config = dict(
    d_model=384,
    n_kv_head=1,
    activation='swiglu',
    norm='rmsnorm',
    qk_norm=True,
    tie_embeddings=False,
    init='normal',
    lr=0.00121,
    beta1=0.9,
    schedule='wsd',
    doc_mask=True,
    train_tokens=360200000,
)
MLP neurons of a small language model. Each row is named by its layer, matrix (gate and up: input weights) and neuron, and shows model dimensions 64-159. Each number is 500 + 50 x the weight over its row's rms, rounded and kept within 0 to 999. Numbers have three digits each. A neuron's up and down rows have the sign that makes its largest values positive.
Before each neuron's rows, "fires in" lists the words (lower case) most often at its 100 highest values on Wikipedia text that the model never trained on. A number after a token or word is its count.

fires in: "of" 39, "performance" 8, "promotion" 4
L11.gate494:503559564510489378587414434492526482593473509433509543471484528502573528535479565545552393621439552506488547529486465455448496492496447473479547517525489517514417447513612491517507494548508582547520487511510473429580538401471477580543395501506458522434483463535455469529551484442520450502
L11.up494:571541527488523562498490499487450433551431394567523527496495484512463505576479554450437493532492435519451528528471437520459553533496510489456488451554458541504441413445532514538447522577530522643677472435471543507514423526481487532558544471474426519530458496560501483537449479446453529507

fires in: "they" 30, "them" 12, "there" 11, "causing" 5
L8.gate459:595446454461548429487465468500422505507444471524525463463392502507522498473533560420419586548518547526573475548497443445481435536485498459472541439500544469589464597476501531526497482569557519442497521551535482448486523502482558509498487594546574457442454502578450500593510572510533574513
L8.up459:538433470506482490453509416621557554507448535558521475492549485496549426465510535499464501457531507582482477492584423421556478493454605477527486496468589474466541515489435504437559567493498562578534483499567481496441517538475583550486591521593492433460505474479635477555485476493525450514

fires in: "in" 74
L8.gate662:433494527548550554520532505485600514593473402497451526516513508530480484464554535458534516421531539426448532502518490497539481450569384546434425463418560549547535523467441465546465485466484487504421406432582541420463495413499450456487509446559500495406530488449473486449561422513479507572
L8.up662:567436532435487376484448523568512482570509502447454472423479494507463418504432516448491470553477639498532482508528527521372537495560500484485513540498447612645468536547494376510608497563569529448448538462490558541558499472503504534483436491482513494534418474495571462521530535385491574504

fires in: "has" 55, "have" 32, "having" 10
L8.gate33:511469563518464457465416437514513579555391508487453511503598548485503529500440588532519428449499513483527535445539463451605484515501439447413482454484559448516442541447556512537510508499475506501507470554446510496544561491527499580482398453499509498526501442425514475475464505521494587402
L8.up33:569423601467503438396509532505455539509583512464547537444526522593513532423495567464548446478529544523478460464522545564622448547594437453484456495442442470490494522501516503549530396437454522484520572445523438491451470510475535490415465518481421583486533569567627485395488471447472564468

fires in: "has" 39, "had" 30, "have" 16
L9.gate616:619325533488546526527487507612498501525477558491478513468446529577609487472490451520622531401497549485556481482570478499404550475486482423469374498513526517510527501501428502532453437432524478483505531403478532488474536554413497456484448519473529526414456504536571609559477468445500456452
L9.up616:466461644516499440507472471430507531479475470467577569488547490460531501477406592465499562541450510540450504556539570532473422472511547390502469527579465663448490581379532474578547487428558478469523528530559497518617522562554520576467456524549458661514522548515543453502442543541429538570

fires in: "of" 54
L8.gate985:600551596511460506478453525459520527523442440536364414396474505448474513496580529544557556486550480464463535480569511463627463432554488500523503528466475540453487476492439428485448392486544558442445479569582506519498483471495534488447510570547514486525409479443478477437514437557557494507
L8.up985:508501511570491445475547476458588511470568534386493531474497426521548444524553446495471429497539453435448608470469437461531471567552467487487563559495439491567473482448523523510529426548597604487563558579554560448574509471397510556473525617524485464481566446482517495597546482424455522443

fires in: "first" 16, "this" 13, "third" 12, "second" 7, "fourth" 7, "fifth" 6
L8.gate469:614488630458520387548536507571471549566453487469500517522523475542467562599533519444526538485480555533464501480440419532457543488442480503467505535465558524497443462458505503493500519494415444501487400435487527577484516476516510450523502422457551469473399417426508499454496474475554527523
L8.up469:483525505478487507412430468584498521452410488421461491454471499422492546494434514423525567566353513487605489502525556586450555542430515434473489492595607495560492559539537524397520582571436511473570497436510553471593490499499473479511556426536535522460477490459541456505370433514533493470

fires in: "of" 32, "to" 10, "as" 9, "released" 6, "named" 4, "called" 4
L8.gate487:407505529449545514478436459527511611496470425491517500539539518536506420502504449609508514522600483544535534456469461521477555503586540513497580466540506555475399538528563575432506531496531470543561427490588508571552534480504548578500482495490519540544507485498572495555387492554560508492
L8.up487:519523510567460494540490562569489517535469557461490542429558598440530456513451503543459438424505443535517490507463400482562447494569514498512556512501508574393516478456484560527539629576337460578569443487551557592555474497557528554407624506525404500498538479521526555474473511533453462417

fires in: "have" 33, "had" 19, "has" 12, "got" 11, "make" 6, "having" 4
L12.gate148:578533565556465510485458486519475552502476466478563426508472524523536395491413519533620477432582472625397493474583581491434497477523489451487562494480507492530439423430528538533530598415429551430404518511556433474512497546451543610522414609543469529493433529466529531483426523550512574492
L12.up148:523566503483428393564524416503577538525453567461444492476429508519592495493512523472451537586539607482488554493494460447511508526466509501519579510430562491495471595596470478500496427442470447549522445487550461555506535517405490425508454541532456514402453542478554525645475418463501530330

fires in: "later" 16, "well" 9, "soon" 7, "young" 7, "year" 6, "long" 5
L8.gate533:449431505522434492373474467443527575565461496474484476496497504475457531518564544470523415521463416497526546505472541526455528477581484420501442447504511560497381450543570485513472489521517560581482484471492409529544540512578526528503449419571445483541540509492533398482488544621479445507
L8.up533:483472545544600490541600493558566491490551443467501465493549354464409471488475434531475530463491548513433542470458428468506550535481587390563530387530466568442522579358453504547522586465580487481625483455537558613573522528467518580482508557581576501431523493580534462452442557492455555530

fires in: "first" 42, "early" 10, "of" 8
L11.gate257:478452493475489529617447428505476504533504473555481584349479522483489558613490498478545521460489460489561414532476463436385489510518571446497464382501545486456443511569545575460491534526405486493523531426450525558504524509511539500426533455469536595545551517530502520432478475504518439551
L11.up257:539547487491428467504457502390564570465522447496602512464486454635488452539497529423557528594509505471505441496478444507506527500424498507547544458430461538435516540466434520523491546473423548521556396460538471551565471506527451493517548519496545454567477499423524536472473484489469444499

fires in: "with" 62, "car" 4, "by" 4
L9.gate474:449552424511521434612552478480564538606533401524580419436422534418487450492560545474540470470615537487534478518480466492580570464480566480469462539503551509510440471463471506529465552430482512569576517510559555468457513524460483479508466426508487455563524482417526562441563456494474513576
L9.up474:376500496545512438503440574473496460465475480526427577586469372486421433522501565505520427399525489474489448458520538573526647521456471428572549473502567605570543396532495527491496487480454490480435507428447499513401531496508447500566541518472501575482480604441504450471496525505494546475

fires in: "of" 44, "malaysia" 6, "in" 5, "freedom" 4
L5.gate849:506536566534561441515487566552562614524499484487500504511463547532475551549550509513534410551538495470395471375431473399530578461516444560491540529413493458455522460566520447478384403498518469521453474459477535523559481510455436552610394453482424481455420473379484399461541553494459537502
L5.up849:534533470522421540468542565475491567535545450456505547462468488513491431600553472561497439544459440532519553469505472579586586490532581514488458433446441427488483483455501502544499540512494494519560426518500488528461453543548413506552512461517497447567456574444502450425560550601575601493

fires in: "of" 47, "armed" 6, "ambassador" 5
L8.gate315:482487451410505473449568439479505516544497400493442481569529444462513458541452473560548450452602502393487479428469306493484536476515441520514529557483460434533446466446563501484434511442415458472603533519530502516528501512551552554494505534495453607513419520475520442481506516555542522447
L8.up315:534603436435513446529496479415452500534521560507454453583484501432533543431534474529480405501504518527494524539545473454460542492533451379493435505552514400505478547513520512515504426543476562550545509448343508499610520573483490478492407462496418487475470515454458482554480516530545434542

fires in: "in" 25, "and" 12, "1" 9, "2" 7, "the" 4
L9.gate362:462559503497479534458492453507556568672389491480497479411514528367492565510507486498505490521589530468495507530501535500502550464604467560414483504451524539564411471459530506576491512463506629514430581465541520477407515447495511506466441586506478499405471426431456453412565527479460528520
L9.up362:447530542497471505509542572500573491507428430554450526535567486517422571451486466516479514511503459498492470539428463504526505519485464574516548472435456495546476448422508536518523492451560599428481563467469548502453501395577529494486446518545477477477490467507433528394475509474542527442

fires in: "has" 53, "have" 23, "provided" 5, "claimed" 5
L2.gate598:504515576491534521585546474559471578483560470468416570529523557477566446530537520451557475484471569558457532451520544415439492441555499468462441462478487557535490574496562476439439539466485480475468551573589579454505612442532568452501490534653523557463396516477512477418426468482516560389
L2.up598:486509408526517402470430398532505553515484458564452509553491477502534463574430555407520546487543453515588530557515478432521395509536442474486600481646581529469448485417513569500526581492392514579468485439526469488520495459507462511429458525464383534409508505564579519609483580545540479453

fires in: "population" 17, "type" 12, "star" 12, "charalampopoulos" 8, "typically" 5
L2.gate973:606518494495502473571468463510465548531404460585417511411481492488522468430505467488571587463409493457529478560516474445370489477520492411487502503536525575429479507490539422535483455446532441503482395456537538469336549562397475521411615414526443510511511516422508477527511504553540519540
L2.up973:493445501517537470439535559496500478509410444510575433424524535514464517571517550444432519493427511531539460508467515456398570503488549540486517451520507485482577431530450505562467553461510384572540509576417548502460418495481484521530440469462451445507443471515408472469502551466548566574

fires in: "by" 44, "north" 12, "village" 6, "summer" 5
L5.gate186:562465486480520479553526557546466556499451449558427425525462517459555494472565425472557459503567525471517516540493502475492476515496469411462516519490452530468399491453566499508454456448531541542508573473466524480463531508457544506498454560548479546531456494402480551573546393530472613408
L5.up186:504575483492606508532546459527466464468496494482403511649460492560490537472490512482526523434560533455471535510530433508482516447593435464500504496496538577533512465426524543516578346630586492542436514556501534552574517507500485529529504471479516529534500493519522437586532564527513562493

fires in: "to" 83, "development" 4
L8.gate232:451499471485450535438497482539445589481512518484488409420541548542533563547449527410531430423496533527416500539456377512506466505449461583520520572456487499446465464490520471559534411468516523592486527560511424404600425530479545525532451586619470373500531514399499528484488501574444528567
L8.up232:409488564614474578433481451595464485486483454569470424446525491510444499525473497529468406591500440489427568497589495487494541436514519455536596543518427432553477534431539521436455374520475532504466459558508428503523588432500510523527491560480530500467472530490454520433471540565442381427

fires in: "years" 31, "year" 18, "days" 12, "months" 5, "day" 5, "genre" 4
L5.gate314:500449462580603354473486510499414539555525564470522546497468412501535521586482529518494535510576555415493520532600534530500412495494537361496516504440505555475513610481538528449531458479477536631566517479545513476426520436449509469545431510484486529492472479435572447559537514460453473468
L5.up314:533368499533535471593496449416547441513470534469542512458510412527510455459468413519460557406485527530584500433549477458410477457375428428580555609482502450524499445508527502530544446476462438605503427535484459479536495485572455451457391514510504580506640518540464535493554506455549502560

fires in: "that" 34, "both" 21, "of" 6, "between" 5
L12.gate640:534581558489444399534514434576449568520468461426386492456442514393574503435480516432503573499506476432580590514552475547529510535507426476441462580528568520408484535484458542462505549489518546491565541609536504496506594513460448495529498466484430578528491549480496495494512522491465457508
L12.up640:456390546487436505527471477508495444490440447559447554472478489450486497477447506425490583455460550538498483506485559556528470469428537495547517491507365469447483519472547473544513485565487537592575474527534521488519452485523563506464521474551558522508512462491488475546480548420523461497

fires in: "and" 47, "to" 16
L8.gate156:576458532484436544473559362481488438486462499494446493471553459523395466592590539467421556447554547422556461553559452548538434478445406470461467463566542434548473493525541487513531506464472599491525558530523510522400421577503523497468503565455488553436468379520526500420508556433471466492
L8.up156:481413465430500486516409366398484457535428539483524457516450495554535458532545455445557571512557481473509469593556520593515462545513489590456453550505484541464500519545503408523513481506628447557503426454550501480522476523548462518424475565389519455453561500503474548563455444515438503449

fires in: "one" 46, "that" 17, "any" 13, "each" 7, "attorney" 4
L2.gate960:536538555453504534537516435529490508545493458550471600496564585506409511537554511481489514541522452468515565488485410557547491491459489546526542460566482375585478485453578502513480499589541626547533539497471501543603459424484510482556446437549461445463419460510462505525543481469466470505
L2.up960:450564453533474407523525503403460481483421564527425499482547412496454575509453551457500514469450452558438499393490557525481467530416555504493519581432527465437511532636532457421553473406545535519491566540462504490531472468437464411481480518471439462436469499495488505549496403492515507396

fires in: "to" 37, "of" 16, "before" 8
L4.gate419:489491504454458571459484459502488499534471436416467420452632501474438473541457524519479488482568567533440431569515453501505459448566551464476444475553531509531421498529565490459560425429552510462492529432485435493508436484499584564543463531491488492511487418402459461488350526592478505473
L4.up419:477468529483444432460474435523495469506520490509416460470529465517478524643557501405459533524482504483436463507499597509549487488619448448525421446450561431590519591471446509517493470597536448491556471527482553550434613458580522507503481397503438541473516496517502507434546591502422401484

fires in: "of" 24, "by" 17, "for" 8, "themselves" 5, "creating" 4
L13.gate672:510495578547463494534510534539501530566491479518509487483500478366520509475550564498504508572434515462478453470543477495467380479452552464374500459522510538573344460417614453622397436492524563469538548512523532522431554542479539453496526504586525506523457584446519475471522368503495530533
L13.up672:470468457497450540455469429494466492514513574484548541553577579496527476516533463563458493471515472515486598487495543504401431527482491435551545432516461584524490550469520490539452412505548549480541548504501410468504566478525514512491530437455469532465488659478480486477429555554535472437

fires in: "years" 18, "died" 8, "medal" 8, "real" 7, "days" 5, "husband" 4
L13.gate211:588498506426469438449479553542453546464531577512513502420429522434511575523566509452544523415480471434545528438534451454446530481558505436570412484432547484501516480467502514415441467504619466514473428499467477464502555510419549484411478554462539492467458454480549479506512517523487580476
L13.up211:458488484486498548518485447469458468476542486449502551533516528470506495551531380467463529578547482469531602547621522446558474449447531395498425451615429515558489494558523500478513473550577452484456521561503488437515480527580487454593465465533624506614521541483486466624464469471550506466

fires in: "out" 17, "outside" 17, "one" 14, "among" 6, "most" 4
L11.gate725:410512503472413488445482520467474542581526427551473413434494539427379545466497444460489547516447506573527521501503449519512540509502584466489445446493514491513419462421540489529494603494513547522488468476498527546489422520491513538472498542551543387477533478456512407446469498569403544618
L11.up725:535577513615586533487462491453516521469473381447500570558614509465466531441610437592572534489509475452477504553493455472517609489509505441533463573542460485414502488446471566534500500515526491445536465435468484434561603376444540399607519525512479498469401632474449425554545545495512497544